From a checkpoint of a small transformer trained on Wikipedia.
Architecture: RMSNorm before each block, untied embeddings.
MLP neurons of a small language model. Each row is named by its layer, matrix (gate and up: input weights; down: output weights) and neuron, and shows model dimensions 64-127. Each number is 200 + 20 x the weight over its row's rms, rounded and kept within 0 to 999. A neuron's up and down rows have the sign that makes its largest values positive.
After each neuron's rows, "fires before" lists the tokens most often just after its 100 highest values on Wikipedia text that the model never trained on.

L4.gate1689,177,212,201,221,211,171,169,150,205,180,186,193,215,212,195,210,197,170,203,220,181,147,216,214,198,219,161,208,233,206,203,195,175,171,191,246,225,220,184,191,188,209,191,213,192,205,218,191,174,169,172,228,239,207,191,230,208,224,198,205,199,235,192,173
L4.up1689,228,204,200,207,200,192,183,229,193,238,188,199,172,217,251,205,193,185,176,212,197,202,203,196,224,229,183,193,181,217,187,202,191,196,185,227,212,153,171,209,226,223,209,192,208,215,188,202,191,208,195,197,191,195,234,182,203,187,250,156,166,158,183,190
L4.down1689,196,212,204,204,200,208,208,225,193,209,225,185,219,215,183,228,183,253,163,164,193,214,199,191,171,217,156,204,202,171,155,198,205,241,244,233,189,187,158,194,208,219,194,245,221,183,191,174,220,222,198,172,191,203,216,216,184,194,227,216,186,202,219,183
fires before: "| ", "0 "

L4.gate2021,218,166,222,237,175,216,175,202,189,212,194,217,202,228,187,227,180,230,209,210,186,217,191,219,184,176,192,205,238,198,216,203,181,179,221,191,161,210,176,212,239,190,147,177,181,177,168,201,206,210,212,172,181,165,188,190,214,188,204,186,179,196,232,226
L4.up2021,207,163,193,229,243,178,186,211,172,190,187,159,199,215,195,195,170,226,201,221,169,189,176,238,172,202,215,172,200,194,167,170,226,210,233,151,215,155,197,202,204,188,224,180,216,204,175,194,197,187,207,214,200,198,145,209,200,167,177,208,189,181,191,177
L4.down2021,227,190,167,184,223,203,209,201,212,199,171,227,186,192,208,205,221,191,189,227,201,186,181,213,192,244,179,171,198,199,185,189,168,185,214,214,174,214,198,223,193,248,189,198,205,216,195,226,199,232,212,218,190,190,212,204,210,197,188,178,197,197,214,174
fires before: "| ", ".", "|", "; "

L4.gate1984,170,204,171,229,212,219,174,217,198,217,183,196,190,165,204,199,207,188,199,200,170,205,228,187,225,202,184,180,207,238,233,191,167,187,190,208,223,196,190,159,241,191,220,193,223,189,224,231,207,208,211,219,170,155,182,186,183,190,191,177,179,165,207,230
L4.up1984,215,187,245,183,219,185,218,186,208,172,220,186,185,220,223,187,202,191,237,205,201,195,192,220,147,183,200,178,203,199,186,164,201,159,167,216,186,195,225,228,184,190,182,192,225,188,207,154,159,181,179,187,214,216,203,168,231,194,208,196,217,196,178,185
L4.down1984,234,203,152,202,236,175,211,165,203,206,226,237,200,214,214,184,156,206,196,201,196,176,190,176,224,177,186,182,196,223,240,237,186,236,177,203,197,259,227,207,193,194,215,206,185,181,231,214,140,204,220,218,186,203,213,199,217,261,209,237,215,199,225,230
fires before: ". ", ", ", ".", "-"

L4.gate811,226,236,173,184,219,214,207,160,209,187,221,201,203,179,212,179,193,187,242,172,177,169,195,189,197,188,218,177,166,202,210,204,193,192,231,195,225,205,187,211,194,166,200,202,171,215,181,195,218,210,167,206,216,195,210,222,221,183,171,177,200,196,213,198
L4.up811,185,206,197,194,206,239,210,212,195,203,226,200,207,189,172,214,219,185,229,186,208,161,172,185,198,197,186,217,218,193,201,227,209,184,182,162,222,165,162,196,232,155,222,164,210,185,205,181,179,204,204,170,211,163,242,175,219,156,185,197,222,217,223,180
L4.down811,187,214,188,221,231,196,206,223,239,159,224,227,202,233,161,206,217,185,230,217,217,189,142,185,213,154,225,213,208,188,217,207,214,244,197,187,187,168,196,200,203,185,201,178,207,197,207,206,187,220,221,172,194,207,175,210,198,234,174,172,206,193,199,230
fires before: ", ", ". ", ".", "\n\n", "d ", "'"

L4.gate469,176,203,211,212,202,226,231,186,189,212,198,218,190,165,187,207,201,198,218,188,232,205,189,242,216,174,204,205,213,210,241,184,171,176,178,170,229,187,217,223,189,202,250,208,204,176,220,184,162,223,172,220,239,195,178,204,213,211,195,193,182,247,177,180
L4.up469,174,220,198,206,211,207,188,178,198,205,196,172,196,209,209,209,206,187,186,219,197,210,222,201,205,166,181,194,230,199,219,172,220,212,193,185,227,193,227,212,169,219,199,195,142,199,169,235,147,195,197,221,197,169,183,206,207,200,190,225,205,186,216,227
L4.down469,171,238,166,164,161,189,249,227,203,183,199,189,226,194,219,206,212,219,182,173,194,175,213,231,202,220,212,238,197,216,244,213,178,195,200,167,202,178,199,210,202,201,199,206,196,188,200,213,188,199,178,198,162,191,253,213,204,169,178,205,194,181,193,195
fires before: "s ", ".", ". "

L4.gate137,205,219,200,190,221,205,208,194,210,206,228,199,192,228,194,190,202,199,180,213,182,166,239,198,173,217,176,160,213,224,191,204,238,224,192,193,211,207,229,195,214,192,204,175,253,189,204,225,201,235,221,192,224,239,204,246,229,184,180,191,168,198,186,214
L4.up137,193,184,222,186,204,190,191,234,179,196,206,227,210,221,197,188,246,204,194,212,170,179,216,179,187,183,215,181,212,217,187,188,208,195,190,209,215,140,222,192,194,195,214,173,221,207,190,214,214,217,232,207,196,207,238,179,190,211,189,215,186,201,170,203
L4.down137,186,220,197,178,232,237,229,162,257,218,225,204,185,193,226,169,187,181,205,203,198,193,187,215,213,208,228,179,226,208,230,202,154,227,202,186,212,206,167,205,217,181,182,172,196,197,222,235,171,209,181,185,182,184,164,180,224,176,215,170,183,190,209,230
fires before: ", ", ". ", ".", ": ", "; "

L4.gate1208,198,218,142,211,201,199,195,201,247,203,190,203,216,197,211,218,226,182,188,201,169,197,192,214,246,180,213,168,198,194,191,209,196,208,198,211,211,237,246,199,188,211,193,219,186,187,215,229,218,164,192,201,187,179,204,188,185,203,169,175,196,171,199,199
L4.up1208,225,226,162,195,166,216,210,182,229,202,241,184,213,206,211,184,227,208,193,171,186,188,181,200,205,187,225,195,189,186,187,221,185,207,219,205,238,225,235,193,209,184,193,191,174,178,231,171,190,183,211,213,163,174,197,188,209,192,191,204,273,189,186,182
L4.down1208,181,204,200,190,221,206,186,213,202,220,186,208,230,200,197,238,193,226,201,210,228,207,192,177,159,229,180,227,200,181,199,207,178,230,205,233,215,181,226,208,186,201,168,213,177,241,178,186,211,220,190,177,192,196,203,203,169,209,210,198,210,213,177,223
fires before: "| ", "- ", "\n\n"

L4.gate33,174,218,213,201,181,192,183,218,222,179,188,170,169,219,197,225,189,185,202,222,214,240,200,186,221,201,220,169,173,149,206,220,187,169,186,193,120,184,185,196,178,199,181,204,193,220,206,207,169,222,209,217,156,208,190,234,243,163,236,203,200,182,172,195
L4.up33,203,210,228,182,196,205,198,200,156,202,210,177,176,189,189,171,192,161,163,191,185,216,250,177,212,158,184,162,238,209,199,210,170,183,220,180,224,190,185,227,174,165,178,202,193,206,212,221,227,234,183,201,200,190,192,188,220,217,217,205,199,238,190,213
L4.down33,180,210,219,183,179,158,221,194,190,197,173,220,233,211,215,220,203,218,195,224,215,220,166,190,187,215,216,187,221,193,195,216,188,203,182,203,179,214,231,225,213,194,213,195,169,176,201,204,150,194,219,212,206,186,173,180,209,200,216,217,208,205,210,185
fires before: "s "

L4.gate80,190,198,210,210,186,166,185,213,168,222,190,179,205,216,196,186,228,195,192,239,214,224,200,208,232,199,189,219,213,206,215,212,215,200,255,195,208,146,190,205,189,208,199,233,213,169,201,176,219,200,206,195,191,199,229,197,223,203,219,232,227,191,186,207
L4.up80,231,224,210,221,201,231,181,208,152,188,171,194,170,201,168,197,215,199,190,210,194,202,213,215,181,187,192,197,225,206,236,186,207,201,208,184,157,216,204,193,188,203,200,177,172,213,226,182,175,213,201,190,207,204,212,218,211,203,213,188,189,211,179,175
L4.down80,190,214,236,205,216,213,211,195,197,207,177,253,189,195,166,227,188,203,186,169,192,171,209,132,158,197,199,215,196,221,214,189,208,202,189,214,185,202,177,211,210,145,186,204,216,177,210,188,195,214,186,202,219,217,201,201,146,201,201,220,225,221,183,209
fires before: "| ", ".", "|", "0 "

L4.gate1973,203,188,206,199,208,198,155,163,188,185,148,204,171,176,177,237,173,198,192,194,198,226,193,137,174,217,215,240,194,186,250,188,234,197,206,203,178,160,208,215,183,236,186,200,190,208,204,193,197,198,182,219,193,202,201,206,191,215,194,166,202,211,198,198
L4.up1973,222,195,226,213,212,212,223,213,223,199,196,204,201,234,204,198,200,217,202,187,236,163,159,231,196,183,200,166,198,179,195,172,233,194,187,165,159,200,187,239,171,200,190,173,184,168,201,218,195,170,224,217,232,214,193,197,217,207,227,210,203,199,214,199
L4.down1973,195,168,172,215,178,194,206,228,205,202,252,225,201,204,166,226,178,172,197,209,175,218,215,173,248,203,184,194,212,208,207,214,201,204,219,180,195,191,238,201,191,201,220,188,214,185,182,240,225,226,181,241,208,220,207,189,182,199,230,178,201,195,199,183
fires before: "| ", "and", "yn "

L4.gate1118,221,217,186,209,204,185,194,194,224,195,218,185,161,231,180,165,236,215,205,182,214,188,204,154,216,209,206,193,230,184,171,211,160,208,190,234,222,213,240,189,222,221,181,169,199,188,187,201,197,234,206,207,195,202,212,212,198,220,194,184,194,210,215,203
L4.up1118,197,228,211,188,210,214,219,178,171,239,194,209,229,205,207,209,222,188,183,220,246,173,215,185,191,209,192,191,162,196,219,216,204,209,175,205,198,186,196,220,180,202,172,196,198,197,213,187,162,175,189,205,217,205,200,192,204,217,221,154,207,178,220,215
L4.down1118,203,184,214,159,205,207,196,220,223,186,218,216,187,210,213,175,206,173,214,175,176,222,196,191,194,216,188,199,213,198,196,188,226,224,215,218,206,190,216,196,210,196,184,178,209,200,190,179,223,231,225,148,193,206,209,216,218,210,209,174,212,188,190,194
fires before: "| ", "\n", "\n\n", "- ", "that "

L4.gate58,226,180,171,238,244,191,220,196,156,205,215,179,207,210,186,185,199,201,176,214,233,192,201,217,210,176,214,175,178,203,179,219,236,176,202,175,192,220,185,166,213,181,207,218,207,188,191,194,206,177,206,176,165,164,215,201,195,199,142,246,215,215,176,194
L4.up58,185,196,207,208,204,194,199,156,196,197,179,194,164,194,185,217,190,186,189,217,186,182,212,190,210,219,173,187,189,178,211,189,206,215,202,200,185,185,185,186,200,190,163,173,205,183,194,207,190,193,212,239,214,199,210,224,181,188,224,197,165,191,210,214
L4.down58,216,199,216,224,211,191,175,175,209,199,190,204,196,234,168,209,186,196,181,186,184,182,237,188,209,242,225,181,164,162,193,197,234,236,186,197,205,242,176,204,269,229,223,177,211,185,189,191,239,198,194,184,164,190,193,203,192,193,194,193,147,183,201,207
fires before: "| ", "|"

L4.gate808,152,223,174,218,209,212,185,209,212,225,239,194,207,178,152,220,173,183,203,182,235,189,208,186,172,192,191,176,190,218,216,215,207,179,184,210,193,162,194,209,196,187,203,202,195,199,174,166,211,188,179,185,180,182,220,205,210,180,213,201,192,194,191,217
L4.up808,226,214,216,186,182,213,189,192,171,186,188,229,188,189,171,168,148,211,195,224,202,194,183,194,178,215,183,205,207,215,218,212,242,184,236,182,228,200,194,205,170,215,223,188,189,188,165,220,213,208,243,242,202,224,222,196,178,228,219,205,227,199,226,191
L4.down808,165,217,193,173,211,190,174,171,186,192,202,194,199,194,212,192,218,202,204,219,192,160,232,222,220,186,206,181,176,217,206,224,176,192,218,199,211,198,234,199,203,186,229,203,183,212,226,217,197,225,196,206,213,197,176,226,211,186,198,190,222,253,189,154
fires before: "s ", "t "

L4.gate605,177,201,244,184,206,211,192,186,203,185,189,200,237,180,192,194,200,194,163,211,228,220,196,190,120,184,202,222,207,181,207,189,202,169,216,233,191,168,232,180,202,200,195,218,193,189,181,208,156,239,202,166,224,181,214,201,219,186,205,152,203,227,175,205
L4.up605,155,189,205,164,235,175,197,172,184,214,202,202,204,200,181,237,172,175,188,188,188,229,210,164,186,215,211,193,222,188,203,184,210,181,214,170,215,166,172,204,205,198,167,196,213,186,183,221,202,207,175,204,204,200,195,178,169,221,181,200,186,190,190,226
L4.down605,185,192,199,214,205,181,227,203,206,174,213,226,189,192,195,210,204,207,220,184,158,196,230,233,184,235,193,178,207,187,209,210,161,193,217,195,210,200,186,176,246,204,161,202,192,196,180,224,134,217,206,217,200,201,165,188,210,233,193,192,208,219,228,230
fires before: ", ", ". ", "."

L4.gate572,226,246,194,198,171,173,154,158,176,166,174,213,190,158,194,191,221,195,157,224,184,197,189,183,227,200,223,168,217,168,187,206,186,238,189,215,219,186,213,197,209,218,162,214,201,180,216,214,222,197,219,168,172,226,220,200,201,205,197,219,160,205,202,191
L4.up572,245,224,192,205,199,231,184,179,188,181,194,190,193,195,226,200,197,179,189,204,218,172,170,209,207,184,181,230,202,190,207,220,186,206,224,203,236,180,192,218,210,184,183,166,202,187,208,228,206,212,244,151,215,194,196,215,156,196,215,209,182,193,218,236
L4.down572,200,223,216,206,195,202,186,168,193,180,218,213,205,183,187,195,169,207,191,212,205,198,192,142,209,190,207,216,196,185,207,214,197,224,177,217,182,207,179,196,187,152,185,205,190,185,207,231,211,159,201,159,193,205,219,218,184,217,163,206,220,200,184,219
fires before: "| ", "|", "Label"